python train.py --vocab_size=2048 --activation="swiglu" --norm_place="pre" --positions="rope" --parallel_block=false --init_std_qkv=0.0242 --init_std_o=0.0 --grad_clip=1.0 --warmup_steps=302 --schedule="wsd" --decay_fraction=1.0 --decay_shape="linear" --seq_len=2048 --doc_mask=false
MLP neurons of a small language model. Each row is named by its layer, matrix (gate and up: input weights) and neuron, and shows model dimensions 176-303. Each number is 128 + 24 x the weight over its row's rms, rounded and kept within 0 to 255. Numbers have three digits each. A neuron's up and down rows have the sign that makes its largest values positive.
After each neuron's rows, "fires on" lists the tokens most often at its 100 highest values on Wikipedia text that the model never trained on; "fires in" lists the words (lower case) most often at its 100 highest values on Wikipedia text that the model never trained on.

L6.gate378:156159104105090112093172137130126125112122127097136174098138169101126132136112112098132123127116126100117176135150121138116164153124074147125113129152119111111108094112123086142123067120135135083098115078119130115119130125137126072161121154119068100141160120146121095146173107153108125127113131178079126101124113134105105156126151165102102123101127113101147132146123108135096107135152
L6.up378:146142110122107109098159138120184171113113115131121171091147168092136173148154116166124117127080095095128115144153120141174125136130102155151149124115127109136106085144108121114146105125105139089154149093122147123128096136140131113128160101148095095122139133131101101113120150113135098137103134155082101139135141104167095139128123156134120125118151089110171131162140140146114099151105
fires on: " has", " had", " have", " un", " having", "cur"
fires in: "has", "had", "have", "having", "security"

L12.gate43:177100135101156153164171154113073146083156129119132130115123115117117082137137137134137151124128124119093145161151129102159149118095130160070088131125094099145144099153088134158111136110135159165112097108107127089158132147094135155152146103158098137109130131117126129150127108160141112098066101157135119119063121097103112130157178133131140123098150159143100070148147118142104173122125
L12.up43:129119117125130104164114156119140110099149108153100167157131146131144136164113121146071171173147100108119145105143130094154114122130065131144108093190063136089116160142115159140156102128117099153133124156148166125092121089169124123114137110144112159167133180168112163148142081110128100169119155168074110111112097121102134130116155125093119135139134119141140127134117116119125144147157
fires on: " who", "y", " that", " which", " We", "te"
fires in: "who", "they", "that", "which", "we"

L2.gate1254:104144126146149093121121158131123101161089109155109151147124107094140144119138140122126102120125168155141094124116099125119167106151155083129089094119149126114118137151168118151107100169086160153169111134144136171159114193139123092127164150133159144125078160128116122119134170074125150138123134139185108096146147126112136145173125105132120083141092161132125114144137155102124120121131
L2.up1254:138128148159183062135117127107160136138071091148115128125096117106123173134141134093112144102137179151177110132126106114128123078133087101136092115096110091118106124128161120104143107148117182153194114132101122130166100182124143094084151131167158116146107142127128130147072148115108131129081135141199099124155152118117112116162142143134146101159095169141109111111123167115110119153113
fires on: " London", " James", " Charles", " George", " William"
fires in: "london", "james", "charles", "george", "henry"

L2.gate188:138115091146135170093113086124142150191107133131136074125109133179128134141115115097124097121122146157146159130129126161119155148095115069116110091137102189096176101128113168160133113148158150132115098127147157108129137144109143087150158091118161173129104131156145140123122149120155145143094103136127143080137136131149104098174099142110147138130104188123147134139118121083057126123126
L2.up188:134080112116124168122113077101160148166101125134124110120096156150147138119130121102146061101119149147197147121157112133142085110138079081093147121122089163118182105147134188098140113123121145108147142091092108123128103122116146104098143076134159149128143105115120135118089142130125169107072110138113106112141151130127143107147098116110131143124089212122118136103117161107128096145136
fires on: "mer", "line", " Charles", " George", " Henry"
fires in: "charles", "george", "line", "henry", "emerson", "sahyadri"

L2.gate221:092133211096140126117166133156078147072151174111142145117139160120157139158112128121105123139153102122147132123115107102112117102122133103142115121114135100109130097161115114125122151145098152169123138140094148148085151133122109129146141139135127149140131138091111111102142104128062129156100134122123096124126156133150107121108134154151162121103125124100157149139114149157136132107117
L2.up221:134168105121087127135119156128108136120145114137160107107190152083139079176138107153127121141080137110086154178142082153103118145103122157095148118112107059115162086107126101127160100123114160089136118029135134134126157113147146155137133146092127146127129110147142099143174133141141127123101159113117148121090138168119135165102118128139117154110094096106124127120112151142170180106145
fires on: " until", " since", " what", " before", " along", "ce"
fires in: "until", "since", "what", "before", "along"

L2.gate1206:167200100126108171128106138118116141144154137174143122158159107119154124109160107125137106088133086147136132139130155145145128145135173169095159131169135152145126123129131152131135157111165164165102139156162163076152143128116119155115128098170145123089125139142140107111141165127134106144158166090127152151136122081179123134153148134145120170130130108138146146133138104139140110100164
L2.up1206:086108125149101165101067128122122092167121150157075097166098093127093088111175153137167154177109161164110104100154134105131095111112104136111094076095165160114124157122122135121137117126123156103133128126122153123152140130136103119145118100143139149125110160148096159111105158136099113117109130106135139146091117117161120114157141131124188075154109167112142116128155110135107125105144
fires on: "y", "m", "re", "tor"
fires in: "they", "them", "there"

L12.gate1013:110088135135154145105130129152085129133129140115126108080126149140123130178132149141172087103109129122063077134151127135077160149140130156155097100136110146154158116131091140135105079113123132152124110130135128125164137124133128159157149147144134141146109075118137150156145102145163110118107135117153135090093161144136142131114147120130150129118138136117120105098130174148136135090137
L12.up1013:107100131154161133121129123115100126153120170135139151074150101128155171137106130145183111127140120128105108152142133097107101159156087116120095120082130143127172136114095159115137100170094171138131130164126135114089116123145164153129089161129094132100146113135115133084149119127136154097099091131119108162155124103077105161130129123142130110146083145131119111060140119146117138110121
fires on: " was", " lo", " is", " were", "s", "ro"
fires in: "was", "is", "were", "lost"

L12.gate1148:118127157088157177132158117084139141152085120122119132165108108164145185157087121113172085116139100137106106126137071138069122121124139164127108136126092125118122129141170128145128081103103130136124091137159117109177113119100134155163139121117129144114156115148131153131131119099130118102061116141147096123104134146113137151109150153103139174135124147087134153137134127134160143155086
L12.up1148:127180143122103143088129135039141127095169156120139125154119174127130136141108116152141106158162127092128123150121108129138119130118122148158134102130073137187116137117154101130093127132079149169132153145130118115160146129167140128131158138091122112126139090120126106128152070106148126111101082182111100055172121132116105095098167106162149132155119149152125099131138103166127106122111
fires on: " was", " be", " were", " being", " been", " also"
fires in: "was", "be", "were", "being", "been", "also"

L10.gate565:139122119118132157130185151101147143131114099170137119106141158129181111097113105151108096133102141128078088124160090109116146157117158124114099131126098147136096138150138112157084086130144175174097102091133139116133119143107126106135116131128135135112144106136159155120131130128133099060111107160099107141173122120098113186126133137130131140144138112037170085128118135156113158111106
L10.up565:192167132115154127108143129121167126100131128148103100101111094139205131110153131138127099112117124187167121106123167120095112139112111124122146160107127127114148136141144121116157124122142129128166122088105086135087107113175171147137149152153158087123121142136140166108074103138139077130101114156100185145138145150153115134114136154140169129207124118113124126117124128172155113144124
fires on: " was", " is", " album", " film"
fires in: "was", "is", "album", "film", "song", "there"

L2.gate232:191164134093137125154118131109163107118123158147119145118135090099141091133139111100122144133129133119093132097139106142098136136109142099130113134148108122162133132157085085142120091133093189152124137146108198091141103131133099113159111155090124143113131133152125102152144134167099075148135134122192172158152116121119094143124113139115093116076095115112125116124166132123122138133179
L2.up232:158148117087083153143124114182113182108131153112101116104109074107150122129124107098100138133124162122112081128139108094093152098100118148127116124143146170111151151113148108114139108103133151150166136159127130118132165113169144165118101129142119106120139190136121129138120101174119113131081121113115165104168111155130137118130142170138143141128136136109134101087117125160123144140111
fires on: "m", "y", " win", " album", " band", " team"
fires in: "them", "they", "album", "band", "team", "wins"

L2.gate876:106105129102118132119122144102094111126124114146129099113187065131107099126140070140115088126102156113125124134102131119101179174102091146106138134112129121117136127164077135135170125080117141096131086120074101107102112132151127133154133127137147186160152114111115163119121151080115140097132158121144136111099141106114142135135111159122121096112103133097199162136108152116095151104120
L2.up876:124125126125104165126132125114130109130167137144155117113189105117088097161170111109127087162073169150118127099096077091141140147133123096125128128153136110117165088173091116143140131121088132119126109111085119100116141172176123091131132152121134148143151115152112119111145147131101152151128115157109168095094106117098133120126127152098120096107104107082177138133107111131083141119143
fires on: " who", " what", " we", " until"
fires in: "who", "what", "until", "we"

L12.gate543:118155168097123102046156128122154156101146117127121141094104150141152130125086128123118132121139108135128099133129170123106117141121149147116052144134076111161134110052187105136095117138114122112110142146153135125162132124119112123140130109108133138165130125121099101160161118118146099139089120098120135146115133172123094190099154155124147120094129136107118161122135142125122123093151
L12.up543:122178102114159128149166144085155117124102113154155119121140156133125174107137155133144148155149045131105129132165097114088124145147121145109122137089134147126120127172128122135116147110130139157133088113110144137133057143125129137171138146128130110131143146185126136082111115104173094120143154157110093138155144127077152117149157113148173126128128111139116103115104154164168150132100
fires on: " was", " being", " were", " been", "ly"
fires in: "was", "being", "were", "been", "falls"

L2.gate211:111151124173152142115133126170074127139169147120128114082160110139148131156115145135138082117122103099149160143085114149135134126126113133093102080108128085156150133163167116132128108109108168123129164123143134115133114094138075134121097170105114135114109096115135078143188119113123125130087107171078133135116150109129126118126151113128089181108127110109132161137106137109158126136173
L2.up211:136165119156136135157153137163096122116197144124114124079146138134163159144095137109126110124125105109135161117120081134149144137132111136100118074132119114138132124148154093142125104137120146147131165155156136119140097098127081120143102172119103142129115102102147074175168116116134126132107079137075145153085187121124135128114156123119122172142119126105130167146093139111169128121172
fires on: " On", " under", "On"
fires in: "on", "under", "one", "onitsha", "once"

L2.gate462:142196133125118111139110128151119131130150072140106148092105203145097117132116121096151165137146153094118132146110094120116127147144113157092101080155133128134171126181119181173096134104136139130128100117144126102113153127139141100152126144093151112125137110150144075135119110139099148115141144123107076118147133098140106113130141142102131177131117144161073146119135141130096141099161
L2.up462:146212126114115115110117141138108115139153107160120140117104151119089092117128111112150158136172156063138149164124122157128134132118119144060131106139141154135151128137138150164092128128148135120117140098137132075128126129146133114128120147141151111096143145151136055112119115143119180114148124102083105113111125090139088098151133164107122159135099167151094152139132138136124130121161
fires on: "The"
fires in: "the", "there"

L2.gate73:115194125140168116104133143123136128144136128133125109110118134158097115121117170104110116146150159115114152143119153164163132159129146149081094101133133115134133108160129166165085115114130131170145092159172157106173140174146118053184114165129122150131110127086133100124126139072089102111141134094122103116132121108121107117129142130076109143102084153137078155152130128116131121135131
L2.up73:117146161122133085114107140117125134136125105125095109106088130133075142139110171104128127137151162126161145119124126164126121125130135118103119095120180093137112124145137173150121147101087140144172112136129135123153146168151127095152144125114134149130119115098132057120097095092140113104115125076116109128112123114139134075113133136098115175120087161162097123154125119141129139147147
fires on: "The", " The"
fires in: "the", "there"

L2.gate826:145061151095136118108124131115145115125135135149057152109126119176116123114110124148105148118181160137140124140155125141166130109068138098143095076127091143137104102119156145128144114126167158102128131111107168127132144115115168106124134140087091124123082143118142180141153130116133163131129117099110103127105148152152141137145122156108153108118134117151118150092157132095185103139084
L2.up826:097126116117149128138155137118072173137159112138160133106128158085117134148141112128160168152111116129149159152053177122134132123127116129085160175125121120117126099140127191115101115159133120122127108099111158099142171104135102123109138123140105104118151150133131133177120097101114137107126096088151116096122095109134106143087129091140082132112162142145124102148122107156125150170160
fires on: " million", "0,000", "000", " role", " new", "do"
fires in: "000", "million", "role", "new"

L10.gate1016:137117124124141164132147159141090162167184130130110130114181119140155120142073132104106127089127125140120119086119141146144152126118102142140136122171094118142071130129117119129130124087146160076115158153153089163112101118094108109138090134124081115107148079135101162181140169149115113157102117128103111127128116180090116139110135150137118138122118101123137170163105139106138150153112
L10.up1016:131163109160163135142094093143120111132115091103109129083130160163083135164131101119131108161096090083148074123163118171108138075123105143151117115130114161113118184142125154114124156096164135153110127088144160105135163126113150121135131141145130147109106129113177132147141134143150143102156118166082152116132161145082151095145121146130133101062123118107125148149154110118121101131162
fires on: " on", " On", "On", " is", "born"
fires in: "on", "is", "born", "one"

L12.gate685:125131108104129145115109115121142129146118140155147153118162127094126094158130134114141131086101136106104120124140112146110152143093145161119150141080117115142095105147130133142113106111102137154109116091131148156147117142078095101143126143139123151152173113155095127166166161105130164162107104180122098128076121171115143132092161160131115118156116114115123073135094128133129137152129
L12.up685:153147140134178117149135127111131081131107139107130166094135114124136116113115129129110116086167111116121113159109108139136143190058155139106149132133121139124130158056157140152104141134119110127160147098134157150133107165131131117113109150102150110136124143108111156102142167101156111131119108133128163147138182103140120143090149194117121112105117110167139097140102155095141083115111
fires on: " is", " has", " have", " are", " had", " was"
fires in: "is", "has", "have", "are", "had", "was"

L12.gate1261:148137145123112144127138158098127174127106116092124146142130116170146139099136162113153108151129136143101177140156101158137143163125121165150121109146100068107089140148096119142140074128156148157125125115122115108129107168133131129133117102128120119125149113170097086157129121119154118094101167137112127127072138125117138141169118136145143146126110115098117144180143121116148116098164
L12.up1261:129133142122148134162128129169097096127117080112094124108166160155176137169131154147109129119130133118113131130068155114150157144107117124152116152148111082110126103124120125126131119106151113115116163114116135137129155139143166182132162161092136109122115116140143127173117125135173124169120149163164106065093134134121121156115127119169150101125141143108196106125134148099144167130159
fires on: " who", " which", " that", "s", "th", "te"
fires in: "who", "which", "that"